config.yaml
n_layer: 15
d_model: 256
n_head: 6
n_kv_head: 6
head_dim: 64
d_mlp: 512
vocab_size: 1120
activation: "geglu"
norm: "rmsnorm"
norm_place: "pre"
norm_eps: 1e-05
positions: "rope"
rope_base: 10000.0
rope_fraction: 1.0
qk_norm: false
attn_scale: 0.125
bias: "none"
tie_embeddings: false
parallel_block: false
init: "orth"
init_std_qkv: 0.0476
init_std_o: 0.0
init_std_up: 0.0476
init_std_down: 0.0
optimizer: "muon_variant"
lr: 0.0019
lr_mult_o: 1.17
lr_mult_down: 2.0
beta1: 0.95
lr_head: 0.00814
grad_clip: 1.0
warmup_steps: 200
schedule: "wsd"
decay_fraction: 0.348
decay_shape: "sqrt"
final_lr_fraction: 0.0
batch_tokens: 65536
seq_len: 256
doc_mask: true
train_tokens: 345800000
steps: 5277
dataset: "wikipedia_en"
MLP neurons of a small language model. Each row is named by its layer, matrix (gate and up: input weights; down: output weights) and neuron, and shows model dimensions 48-175. Each number is 128 + 32 x the weight over its row's rms, rounded and kept within 0 to 255. Numbers have three digits each. A neuron's up and down rows have the sign that makes its largest values positive.
After each neuron's rows, "fires on" lists the tokens most often at its 100 highest values on Wikipedia text that the model never trained on.

L11.gate464:123107116160192145137200103095110189035107132141095170186155132149164137128085151169127134177169122146108104157126171136135109123133130135072103113128158097085178119152077107141115164143108115134135142153099071157134185112215109156139130109128103140158104175172176080109152084076098155179124156158155147128139143137145134134084122108121134145122089144123128140121177116137035130146098
L11.up464:129136141090095125119098147128104194113148127134173146146154090161155180078154157165154182152139161153123143101187111135073092122141079087059096125124142124143126112186097200146168135125111147071163122105145176072138175135140121176103107101144125113165135153058154157157157079130079106095099115121169120151134163072124156120118097126121096113135131134158096060126133180128173130128130
L11.down464:120144160105082123149129152174111163111167101193065116057066147136109176162093186165129094124140129087107138133095121147122126142164114172135141159104074150144119162185197101164066141142165132118162132176096120076143134159099095122088170135111188117120114136147133159081078126128136117157119089139205163160120107133117143137122182155160182090144122138177146142102104138196106129167163
fires on: "as", "al", "ut", " n", "ational"

L4.gate320:157152128121119158149135131113164126125075118143132148096145099154195207133159151117179126140112153133073166109130188111114129067115128066134123140149154119090135113107194106144164104194123135129146114194123188135090164101146167110116145130141194136179056121148155190130159181137115132133129126151133104097158112111121129135135109121131038144156147133168153178155094132099101077155056
L4.up320:100128124096186116107144151155130117138126164107187118142101195120079083137161185102139127160053108125133153068111165108125141142111180087200110142155148111194142116086147107149087131140094076175139122124139118171125131106170114164150109093125161114132100109183171117138131088211080100164136163092195158151102100088140141205138096101089106145094102090106172156124132153080117126096129
L4.down320:174088154147078064122119125150079186138154104104164059116195152140179142144143077079164132127148088080080123090055135129067143125112147126155070134141086106119083136120180174128100097146120097137116120134151125102170119094136194099142075161168123133109107173102112148117142145138111156100088098156109177110079149049078141159095074126079100227155120119130110092188116118110179091092157
fires on: "l", "old", " of", "ent", "t", "ap"

L10.gate376:173201138169110118116146154105088114116099131132147154156152170191144134116070163087178068134116131139068130093178152130112060142096107194085112130205182118087131131125170110152142143121085116156116090060171155085129107103150142143132109182152130094134146122191131163140116132166112082202186128157180146154171136127190154094108141157086125216121133096137126124118130061087095160134149
L10.up376:146192142141170101097053142168135131133111161073172098140162117185080105104123127138100130119117166143109165136080112047170107144108137170124166118142134151135129079128155187176136160154121077150092131127141143135150121126117095155097132177096126119161149150117095098124112088160121181115070109065155139101130113176099108103080096091111143082158116136122101132157156141122127094104108
L10.down376:109119129120153069175125137113095134129144146099116181119192108092170128118141112137066082109185121110078103097126101138114117158209105124178126154165082133114153136102071106189159161167083109130120120098130119087141170151090150081142185147065160084154173138129121112067104141063092123114106092150149106123156112144109114099162064195122106128100132078112140109137166180102087181093119
fires on: "ed", "ing", "te", "id", "s"

L3.gate136:152128116114124133070127142133076187166128177111069098145134141123136107126198086085124155082172140175125086156133163148122121140130126126139114100106134134093154136107132146125121121126176164120126117130165081094106118116116163116100065164120142121136149126177164090126142210092073151209096122140133185169124129046122117144171115112197122107079130197123128066113117109142123159073090
L3.up136:165166071187152083122163182094111129120130130171153076143200103151184164159136149094096146049216119185097096173172159116197115131110124130124140120115109119148127104154204146157098167165101159113093102082132112125096119086149168074153082096104178111126116118084138134107095119120096143102134156182142129162118134133151111156089137159059148117167108160098120100148105166114132168129150
L3.down136:085150097154095165134126119185123130093129116093131033130179139095188140083140091126134168102088086176143127113140107114161107165128180093138133108156092140124113116109209160176196090124090068142170149118151118127092149119148111138073093085133169193182156159155141198181136123161175093177163106155096142127157129087144136088134087079142155124154081179142083111126131139126108079110159
fires on: "-", " and", "/"

L10.gate420:051109098153126133098135129122094148136103131126204159103143101161075135112147135131158159087161170148090158094188167079111156095086156047102091153130126061148132134085125098140124105131117148128172105093090086073138106100151145090081152096087174114080122149121125063080178112164117156139075157103125161113072127138174126125107168170030115160147106062123107126144141132107178109157162
L10.up420:072098136104173105122102135090102060133156112111077179099106165177087200140093132109099151108103160143110216124121133141144127133132146190101188078138134149121105113189131140163105098108048097144125109108113167132151143160170118141149121140105121080151133133099141147147164141124095116120103173121112150100087140143104203096126177175150145163140140099118124078133150183104168133121175
L10.down420:090138151076141083129140124142143163132124112153137121154086110179135102091123106081166150121170106176083207122130083155145118128176155111056128128152154093091158130074167091159131185159113104156187068159166087132077154156182152135138098127164159170125091165131103102124145130111090185150153093076146145166182138092120154161104146149131113143141117106166089075162112127116117162141180
fires on: " ", "2", "5"

L2.gate449:130128088125139127081083120132141134099131147153113184112113111133140141126091168071118111151081111141163150102167149129130181098129018184114148100143180115068049127145135083082079131147130153132120165121134108075110163151110120077103123160113187096158121125103106158101090150142077126166173083121099111125172144068166136135145095174107150152054134195114129138126055155132148080138119
L2.up449:168137160181112145131131144139081152146149185164118157103120054104135110084139121115084176122123134086109163128112195155145162153103148093064135106119152105119071179125169159125126153111100125123080091072118150055109151143104121131086119199142126071109113100108145118101122174132137179105115066130156096103146131059156155110149117137110091056094117147121129144122129120098115103132114
L2.down449:172130101151177162071125086147134160143104111186114103156096110084134123099101084148147174008131174140109165099127113179167119157106118127117106145126075108168149148094128103181159119106156112189139090089143127113126120112211088150149110159149124194141099106120131141171134118133149105152166109106165102081158140139168121167131065134132145167117091193136128116059138164135094099173155
fires on: "-"

L10.gate351:106148097118160197153073102186115142170063100108119120091151095141117204100157118157170202134145094141100084113192128177122126143127152130123162135141133099128139124113116122132121220080138113148103107134168114100088091190102129146112104103099077155109088163141170152142107138147104085102154087140084103160156087132132110137011123140158147127150053151122075151140087136133175066043148
L10.up351:100188128166190113150160075123117070073140144075071152079068194115115122092141103137155155144168161096147137091189130125101136108104138126063111183113086144093165175139090164161118133115144120087133085222164108139088162193123106097171072129118116114146105144136167174103113104106110098158064176134174124107118048100094105128138142127108140147171169141160130144100057143105140069134128
L10.down351:116120143141176128102159130145130170109174110169123190201125124156123149083131137099114124161126129102167167110146129123071098173197111091152130119194155088162116092132111101159124127139073196077124117146092044140187126186106181105105090148116125108145156188167087111145125131113106120098164176082084143100140100174173118144127078137100115085022144094119128114159159159139112100068185
fires on: "ed", "ing", "as", " by", " with"

L2.gate0:146113136145144111160135132075153127149157164179113185151130103111160170210089139186181059155123134130147166113184133130153095110187091119080114159056105094111149133106136100114140126168145156058151073091091092107122137125156169089154140093055143106121102131120108172111170130129110151085158078153139097139108190156082119057141130097131162136161178083089111149112127092107129176186119
L2.up0:153144182134125105138106102107183104148145136168140136131104126067128133207133138163195126117116074117128176152164144139105083121103121120173128125150141150100175104066143114165098099162186149060149091162078160169136167176144077102132084156114177123151128141115100096068152073117175129064098124151160052137058105125145173083127139114208173120108128079051054114110130077074131105163164
L2.down0:120133088105152112143121146102095135123109129101136099170139136162108124113163128105078100100109086088167120051142188107092114139112077149096178146140138136130183122084051125108088076100150109116092145185106132148171107198144167125137101074119096064146129180122105186107102151128120127076125156129175140146095147096136126127185155136081089155167145158141131151166129059120128147179068
fires on: "op", " It", "ult", "t", "ies"

L11.gate5:113149114116127139141106134133148152072089074139125150123093132115115205096143176129135126168182119136155159138090126164116091131188163165135091120147109190087148126109137183076108132113099089146146145076108218164087118082159118097161147129098101115150161111125185182160129130150148047092161151158116141158122165135197142180108112116154118120153091153107111071083176136117114107135172
L11.up5:155199167125156091082137127101142092133146099121145154100140087156118159100140102102148085114148176147040078119131070129085103093135202149093173174181131190131091174139122177173194145101117192081117107118116152110125110110137049109084117178100216072125123095079139156152134124102133190082120149104147147142141128146129162076097071134150123140127166138110126070144160181157112106126143
L11.down5:102078147128110068134138138107129152115144116132131173131139105115049157113132176157081123152135137165117122119120185109098066129179131154151136103153120092063125176130107123169111138125135181096135091151107124092087114068134095189110111219119125029097109151114119161115118073122140105081113157089128110126173084111144080162189096156108092124151106099127124076112119122110113127100151
fires on: "ed", "s", "ing", "e", "ig"

L3.gate454:102142217110129117147145192163115119113156053143126156166144152087075191192111105110165093135129101135148160099149109103114133143132047183135118160130124112080189121132023116182090156137146145094134133180080157147159141141156151135120119112170113156110134149155133147150168147127124154089108123127108132146117092097140147077132136103161167099157159174103170162049092115096108112142086
L3.up454:112181179116080122178157179140104147113099108131100117153146167056074166181111161112165141102132154150130147117139145106111190118196097136168082207156143107097158164094096114174076115133141134117112107102081125130102100163134168085115121080190128108131153136145118128134194100121088123100129096076082164117182112149092129120149130162184107098109138163078147102068118119086082144166089
L3.down454:170180136128141084189083125124132122098100141122134131171110095051118110147165107134154115070173225128147081077072113141123146118144108155146134129078129087080176156109076165164156146161154157122115145112115122153125132150122200141142099090197094117145113149114133112166181089186149115094136146104126116213097139119089133122145155154086158082136126136148127103133081101097069135152076
fires on: " It", " it", " which", "t"

L9.gate248:177115141132079148063158127155144147199147135130125130205159121129130115138153035147110121130111101145079128074156129171131118133092132142128154052166158185097175124117146192106140109117139103122088119150071158185083157040165096138113120123088137114114136148107168168102141104167118173132125163097142153131148088126115125176131100172120141107175156130124123127168148154103109122121075
L9.up248:065119117174144146127079188127115152104130138138124150168180076122122105113170101165138098148137145111166114123155188091105140137154120165127129130160129162152096104139142102138120177178142146159115117148103132105112121116162107144188120120066120083141147116120102126148167071057126146098123178133108158111176082143094090094112148133168122177165062125145063115081116139119104098112087
L9.down248:157160184062151081087057099085105146163113089126072081129130156125095171096138132112134091122137105108125103124102140104150141107093162098127138085160142076115116111080110113101153058128141095109109172168149107127087119102081192161142142160163109103189177096075112120137185116184140094186133133134128120138115136077109148110142142137117137153105113150089115141155188172108094122113182
fires on: "p", " The", "g", "em", " the"

L2.gate92:149149143090134173103121076114111157132142148152160101211161178191144132146088111127084130151132123119067122114150185091145130143130086149136103092148197117119122135142134173112126096170077142130138158109077123124090115112127140101180117196125127158126153188152148147133181049153087146151202091163113136077123163104184143105136137134096108170107128162117072105163134129174146048153145
L2.up92:142090102100099182125110074070100164129159115138122087138111170153119129138053134150100164119194163108109123166130171125145154165180126150083131166139110119117139089158122134125090090190128115139055153094162147062130162092097135115153114152127145072137099133118167093142133121111069161146118195163106134113142127133154126104130122203100078201129146193146090117135128120150099091181106
L2.down92:133114084175133104137125063171100094119108112085006116148144145123073099092138126104123113133155153186140195133119078153153092130171113083208193136104130133151154186076167136157164126116110121182196123179164161189173164124146132135054096170129139148186151111139161108141176128162140112124124129112098156138119140127129161098108112119109148056124148177149113153201163071115109132144148
fires on: " and", "p", "&"

L10.gate153:075143113101072136111112121157173154147066129147099118111135095126124129159159111144119163164123118141100110155112129112098084125141121128104123130138152101164150160089145111106151158109136118146169040115137102103120092111156098197158082157155125099126161127122127056040113122116112143203117123176187177069100078181151093141154133136093145090073159200136143130142082153177156075140154
L10.up153:069184117134108109118092101126060102174131151122174117093080091048154141151134128155094100078140096159080142132140070043123165162122152132158165129198138124134103069128141137079130144102086096137150124148090136105141102159137101156094092125157155137138146149100153135102091124162107095163112149149078090107192148130132166085185097151135140126158102071072133155152062132125086100087146
L10.down153:182063148078143090166165144090136124127135127093153118150095138129146135142152199192133116128135182119140133138098117061116163127103099129154119128124090128188137095155087177130073188128125138025140180167139140122131097106111103181149099175055134137095117094092092148125125083125155083100140093129106086178119129098107116131140095140115144137095131106160082043147137127048158060096148
fires on: "0", "e", "ing", "as"

L8.gate123:138112101130087121126132126134162131140155165143136167171110158111107109115138070179134071143159104124119124139118068178143032134114130192079105076120123108136122153129148154179144104060118086164096124120092145103140080136131167093141085105160103109173148152170153073153092122113100183131196175127139089123158158134069066105069121173115107131155129094121146116119164111101132091084113
L8.up123:083095159105102157145069123096130182177143118163115151158104111075130111139123098099071117207095147113133143130115154128152160186141144117113080161109132149089162142158212120130129109101129119117150085146095121130148101128111106130142089165148100185187139089201145112136113086118099171128155190162154135096165096180131114064183123100129120119151206126105117165117134118109159144082083
L8.down123:133104154080143168124087187173137156119129169112103115174104163134164133122126128135142113148125127199108108150128185086192133103149147119145174084116088102118200124121157143104097118158098125121126125106147128140134148136139103184170065156149115162078123143103125129051179160132145111109120183054101107126122149089123155119101146155092139160087173136163096211155104135134165140154035
fires on: "ord", "r", "m", "ion", "ow"

L11.gate158:148048143151105104094142131141082118187119089147104070157102154207115066118150065186149123147135155146093095111127133150101164192096130132107078186141078091153186131145123108130104098121132137154205130127099144055074119105126116164158100125078131103135115114145144148158121086138148105151134119116147137142106160050119117139230150187152137157135133058113105175186131092107117144117137
L11.up158:127080177161186160138083106076180105170200149115099115130160139126128140125162164102093138170134100144083210064147116105142198171111171091109116172062143134184107154165161057182106171166139086127121128126106136107108117126131097116083167170114107136070189163092104133092114163134107109107112162101116167115168117111105144126151143125153081146097136137129120152159104106061146148163044
L11.down158:129137106099079084223170150118128118114151108143123153144147131163162148069125019134163153130156121165102159073121145137152104117136086131125131143124174111165154167103149139139144062209100135103110060192151107131122143147109151215137111164116098178128116123099097116127165155129123092114163142057144160129103135121051142142172080158143160117172117108154099179090129116093067134117116
fires on: " ", "1", "2", "al"